config = dict(
    d_model=160,
    vocab_size=1037,
    warmup_steps=369,
    final_lr_fraction=0.05,
    train_tokens=109100000,
)
MLP neurons of a small language model. Each row is named by its layer, matrix (up: input weights; down: output weights) and neuron, and shows model dimensions 32-159. Each number is 500 + 25 x the weight over its row's rms, rounded and kept within 0 to 999. Numbers have three digits each.
After each neuron's rows, "fires after" lists the tokens most often just before its 100 highest values on Wikipedia text that the model never trained on.

L7.up411:446463461480519475501534482474530529504509502512567503487496492494505529521540518500497463502511512552451471530511495500518490493513518507506527542499475521502517509525510496499514480517520518479467534438477513495478506466469492454534539517490463515511432501463532495486531531496512527483452545491493533501524498507487500478542458521562465480451532533471541522501532484512490486497491
L7.down411:450534473453496515511487487525507517506514485527544500499489516493554482456457522490469500482516475496501530524507481466500466503478494543525528521479525501468520487521480498466450496502503559501497510573491515497487523524498499520473487499528487484495544491491494508477514502520494521520503486487491473457535480550432489479472502488493504500468476530497523438448542539478478516478492
fires after: " ex", " to", " in", "x"

L5.up157:542497501563456496510507516509529506529533502511487482522487553485499509545472507475468515522481508485497537504509546498481543514494510509444452492505462537473506530490484455515475507491505483510485516466500545488491518512521499510467461468541479482506509508531506547524452500492497527495498522538510478488509464488474459467514467558451501540461522467483520502456534541484508478459478
L5.down157:507508481487511528516521552531518486482491522495462535455471491513446519480496530499533508542507542476517510507511489513502492502482502504524466516467507534507536485461552527451525506483490510501516494467487450506528496508500466511474441456516566517510468459517486501470473514521529478485519444479487485505516515485492536506473508475511455497511516500463465480499478492491514461512529
fires after: " G", " |", " R", " St", " K", " F"

L8.up446:472522470500489497501507498496493512486521481509524490513501471470499472463484504531479511533510488521560509535479566503486498478484469488493514482479492501502477561496517475493508474473472478535497481514442546536510502517511478483483536541506495528480489468543519508480510488474502550526486517509479524517489492442508519467431549470455513474552504458487517474510495509501551507535491
L8.down446:510478556480474478511489498530489503524450475539527516521495484514473477469457505517470511527486508518513484509531498469528498524503487517487497544505501532481510532511475490518489520500485490519473498540491527514436500542540511513508548490509486497524475494516512457508517533544501491463486487485501532481504513504514520484484520518504479479513476536463533496478527506494511530495515
fires after: "st", " pre", "ational", "se", "est", "le"

L7.up276:471453485476497493472493506501538504495499482494484501529479481503462437520487504502470471443508531515460523472504480437495505507522524487506534524464496518510526530481528556468516491502525506530466499533483490489472473507500425491470509493490522525477519486485536513492479538514499531488498476493453479500494535528545565514454514484506490493451481492505501523492505498517540497498531
L7.down276:496482537508516520549527525507500540482488484478513497505489521544525476502505465482531565519467467479493500471500501516477506476492519513492496440530530458503528459489475462510494517499507504468543465476526475510544495521495536496501486478559504470524506422458477458475446500469491505520496513517504492506504471482482487502498476519506534470519542524487525494492482512496489497507498
fires after: "a", " s", "u", "y", "am"

L5.up391:528513518491507430515518533520494487495523533476499504515495502510510499524537521465498484509539491508514499537528458496499517498461514510519473494503479515502578534511479500515476515522491487458461506497532520508499445472520531453513474508488472500509547490512486506538502541491512469493481528478517505488477501508560530499532455504522499563476475508503521481503528529456476493430507
L5.down391:509486481485454531482498494522553445527501483480492557475498505528504522481489511483514528455469470540487512475504535480484490491502497496498512505551516526509530523511436534488510505517483507501489495484553513517490427488503517521472475487501483521511461498489518526469536500555542481505486497502552492473527501488513485510494497495537477503491484562475510508506502464447482467526466
fires after: "\n", "|"

L5.up410:515516528531526438499543512512550490504494480472479505496501490507489500514478493502479476497491508538494486522527493540520509494464519546515504501501472522469488554528522530417525492512488490526507513464501517465483508476492519460520506470520498500535477487479494480484520473562511488477484517471488532499470524525483533485505445562520460488463522474485491495533509523525505525502468
L5.down410:474489502495428495468500480505498517510514484510503504484486510495446524498504503483501535509495470501509490528487503530491498511475520508505492504498511504496467484465479497502539509518505507468478530478518535555514538480529510471504464524504452459480482454515481535496496509476511501485533523495495487489529475528499490531493531441489485503487554559550507480500570472500505514495504
fires after: " in", " des", " to", "s", "os"

L8.up628:453476512519486476488503516527496531515482479516493449506531482497496521510446484515485516485469492504523498513466566476461489492505463500518533526527528528510478487487480534499464499451466450514474506483520479527524472503489497516494582533522489524464464457514511517502502478476539525512498526465475484540495447486452503523513476506494539519531501497499528483467509479514504520522505
L8.down628:438456506474529491507482480485487518470490489482505477449526516459488492513478503475528515577470494509504499491483509488523509490525474456428527506491469505507468513456469504536501520489468548489461447501508513516507504503509517513515497517489510498484495530482488493504495507509504493504528497448517490516526529498524494524499504512525534439544490471495464485504505513530535503510546
fires after: " Ad", "3", "4", "le", " 1", "est"

L6.up514:512483514471535495536542530503495517500508525513514550518485523507506499531497537464525447449500521522465521497498482548505480483487471534504518501532470507498524488482538469563469516487470502483506551492510503494484505490491503505437477483476466498493513491497511504488450499467465499436490528511541488480496481501482485558496458571529475544493509487498539498507533476448485481494487
L6.down514:512514518467509501484491557499490520499490496525499544499536542560472469468526500496494552507489518490510483481499571471549501485513473523476499507503540500524476477487483477504528512537495498489479509486555525507493475474489539481525522507483524478472547437501498510479503498490491525520520498507503516517495468467505478487511475515486502476445450487474511515448500491483482472511481
fires after: "\n"

L5.up375:487491538458496486481497519496541569530483473456561499504490537525492475476520539511462504497500486470505519542501505488481510434483491528476520550488501457498476541500486522540529457529484506478500490516488525473509479547488504509506513502496516482559484476496514506469514479502477486477505512526517471495523556463521518514519459461545509503502460500508546529499515503485485430485491
L5.down375:538485495482458508498481539479504499494493511511500525486485499478511484499531487506446493505476525520494494487525536521519508499533513516520451534541511506508534463500514499513481523465578466479481499499523540503497531480496461486485506486447493516479500469539500514484517509502522526474505518454520510483513524518476469468509463455468508470487532497489552507491550473531471550469519
fires after: "\n", " for", " com", "al"

L5.up226:466494503466507427528501489510521495516497530468491511492519462485497537527510467487496455470470438515499513515513450524460488498494515518478536508489452554493505516516493514483539511474478483508510558477511540459512510481486480540488494493472492517542485500451488470491517491522481504474471511488539518530505515533521555492474433526542484478506521503501513490543512507519465473521485
L5.down226:510528528530514543436467487505511471522507523533502529498508540506486503508523483492452505540518476490515450506485491492472494517518510508503494473532487528483465512510468507479478500491502495474512475538510512512547475517546466482524495466546499479501468512486455519520497480507503521534513487512478514515513470463504467482540515500436528485522526494503476494509431525484506495505510
fires after: " to", " of", ",", " in", " was", " between"

L8.up294:431512484469509489460460456478488494526521518468504475518493537516498488490475523490502518539546499498515541525465545491503539487521473509477477494511561536517493527509466505539489513519513498503506529482488511497509461527500530514523495502535506520525539480550511506528484474512527484467527537524511494513489482482491496431470477483465524543486457501486469517511497513521513494474487
L8.down294:466502501463509512494551506532484543456490497473470495491517531494494551519492548529513538487515508479520463529503497484499502481523469509544477514480520545477514462524500517523513526534485505487482485486439481550498511499457505493484466478550478490533508472512492502496451471501503489494554541481479515574476518505490492508509488488490480489487508538478522472504508494525513501516554
fires after: " |", " G", "|", " qu", " g", "-"

L6.up217:511488518517456515487479503528516512550511523525521480514479492542499514522501485512467533506485495502544477512523505482481512486504509474480477499522443513544534456453499521514498466504475503499450521534533525466532519477510481504488512526480505508461516497452521482520516456509495476551523496501531455503480532529475538461551523505474487499522515475494510544482475522492507500489537
L6.down217:493529511520533527495508481505527445509486444457457499511507498462504481473498449470540527512488548478433526501485485502500506495490474481538503484492507494541500520489500498508490471479417512482507464507444499462514548467524518514494463467534494476469513569511486510535490481492487518528518513518491531535492502493522491473499506504545525542482523501516480462501480510475513467468467
fires after: " m", " c", " t", "c", "cc"

L5.up216:529489489467506522483526538488493487476528550480452512473494542538527497522511547484486497494513522487469536523484501526471501457496493510523521508533519455537550481514521495576495509511475496513491513526527474531548500514499485542480541511504496477486515461509548490462496496515494508477463498487504514534509448501507515481564512530491494493470498441487513509523522523476483490507461
L5.down216:519478560465500485480499499522480515495496522473476512508507505475517486519513488505536513533457512478531479514491506505481524473515534520523526486488507484494512484535472498524508476483449494523465551477490545523497503493507510498536533468536478530460537424487520488559529473509468498480545489501484504471538506486544510494482492470576461500501514504507501490492504497486537490492477
fires after: "\n", " "

L8.up592:492444508541528498478443529525511484504532527501497516493510517490482507463515515456483501511484512507500484463481475531475518468439471496506526502542531505500534466498459477517465494453499476507462546495519468479514479569504477513493487546516475519508482499502488538520475458545529491487495490497540530496495476520506503483506500507513521459521493472505508479512542452495464533498496
L8.down592:493517460482499484496496485476505408499505518546506490516490479526506494499509447504485493527521498498520549478489492539506501487475518467515494486475502502514513456484540493505466446524499499483520510460530480468514489510503486466475494452524533469493520526475505470448500555510469519520503484464561441470481478528503528499484510492528537461471524528453480489523523541483494541472483
fires after: " L", " 1", " l", " 2", " 3"

L8.up197:510506459512497505528539527495500504522537491515466512538494485494497512519500500409510499471464478499507519523516474532502506514549471509522491521496517504527511470527502445541481520504477488475462507480547527505542481502509491499424421505485490481506465489512520513519494477498484509472508520546514460490479512513526483464480464479494517469522487491526511492545544511470500457507496
L8.down197:521447547479515516510491497538512502474533507456486560485501496531503486498518517570487475501479519470446486475482498525540528485497487466534464481526516506504477482510500490511530517499480462497540508501468447488500503513464489457533526495464526497511498499495540464510518577521492520519442512451502494485491479516504491510495467555493479496478507506468518529499492529531481522475519
fires after: " F", " w", " W", " the", "\n"

L4.up419:484482481479490550458492471544519468458511504503521479501454505492493466544466517517492504478502490508537513539534448483470552520482477487482538519518450512492478495490483530465485501484504479522496499528541510456477484487520521457506500514527534499495484514507483459501500500523499511536473480498462499481472530530472536508463525521516456531482489524514513494476519505445504478528518
L4.down419:457497480495534539529504517504500494495463499537481555478507508444467482521497539495523482489527537513491483490488502510535492535520496478530516484482501495506457466488461466525532512508466437495490516517509458466513514549554479504466464478534485463529452468492480498479475511478495539481489487502515519499488481498524483480503464490467441524497471517487478514482522490539509472497510
fires after: ".", " res", "3", "7", "0"

L8.up28:472470561503520530459502507472518493548511494551519532495494498465495463491492513443508545444506471486522499499517465470499501502485485524517499527526518506498516479507458503524521489465491488478468504555548477502514509489532494515506519533480464525487500491516532506533470484492526513485509543567528470524519509515519512511516504509511553462591523503489476469518497459521483506473489
L8.down28:490490508508434514520472520487462447540481497503509472485525539478503515518511456489466513506513512490464472488452495473501479485466527516502481513512486511538514457473493451523494507491476539523502480531478508511488475477459522509539491500473542532519516544465508463510511546458514468502531468487528471485495503477520509469465538522517486525522508478490513508481516546470550488479533
fires after: " m", " l", " L", " ch", " M", " le"

L7.up323:504519483495486513493543497503486504499540544470511475530456447507480465509521466483511481496468523510521507562514498498463508483500536483519461498528486458499510496475502507521494532517478509490486473521452511454515505482493506516526500534484541564529471483505524504524536485525497474490536463478532465498475520510507509501525507477494517544531475457518539489514492542491470520461473
L7.down323:486480491474484491478528490502485451479571504536457479522477517507492508472542493530507483490533500444470489515532478498523541498511423517504503500512532545537521516533517507506505480500524485504431458506436482526484549532524500546505501480467515534496479492491486549506494480483492515493470490538485522506505484499535490485484484529515514512502500480479479494486524480552473503475473
fires after: " c", " e", "c", "C", "ec"

L4.up524:453492522480506498450479529526524475487492503472542488481495518464534505538495454478521494471487487499505505531508474508444504491492461501486540540515495506518504473521471518523463506498485488520506505530540505511495474509498479555499512525500490494490472478511484472469498437536474524485480499521468486539449476541481503495536477525514545523521467434495521512521525494509495512491511
L4.down524:520498472536496441498524481476532465487482482469524446501505525491546487531533509473497463512465460458529528492477512477523517478478517530481503500494462530508508517477545528484490466486473470513473518429482553466466461499495501533489528451530472523523503513490466496478497526484484496504481504480522574540508498539478500488500492498531518504490523522487515473497505497514532485492500
fires after: " 2", " 5", " 3", " 4", " 8", " 9"

L4.up280:515482518466499542449467492513522498449480501523549523519494489474498484482516512492468503449492518483485509491565472461447520463514500524494525526503476483473480490479504503509561522495499476507490483497512497439493508501527466501502492527526521536480483508521500503483486507529528494543469489475530500484487502553516557495508519510455535502506492524510511504476506499536513546500527
L4.down280:488497491523488493462534478459440550519479502536465535513505497469514490533500479456508503503461463543499524502495513542565485511524520540490488493494489522547520495484467490529506522514487488459508505524518503530515483462523526507499468525529504484545472475507487478503484459509494476463510499491489492551532483469469464494522484490535500486515534490474477510482508531530458420504483
fires after: ".", "y", "7"

L7.up429:521504502453506466488499489528488479507512520507510511511479531509470518529487457440492520509487502474489496504485481494498497476510454525501480508553505490500507474490506477534481481474506504481501548520554492518530486551484511549441521480502500487496514499452512502553474468517492498493529548489491517533486453493556502506543486541491555488458483509467536480489525499499497495436530
L7.down429:516460516499534507495449497527525447499450459501517483482512468520510512471553473496500496511503498475503467492485488556507525488511509517475465495512436520500496473509478529504573468480474503510512490499503550472484486502504500511534482467488516500539478544543459447466514509481514524488488495446502482517487491496516492546504484512452525458518498501483501487456513499507491496529464
fires after: " 2", " 3", " 4", " |", " 5", " ("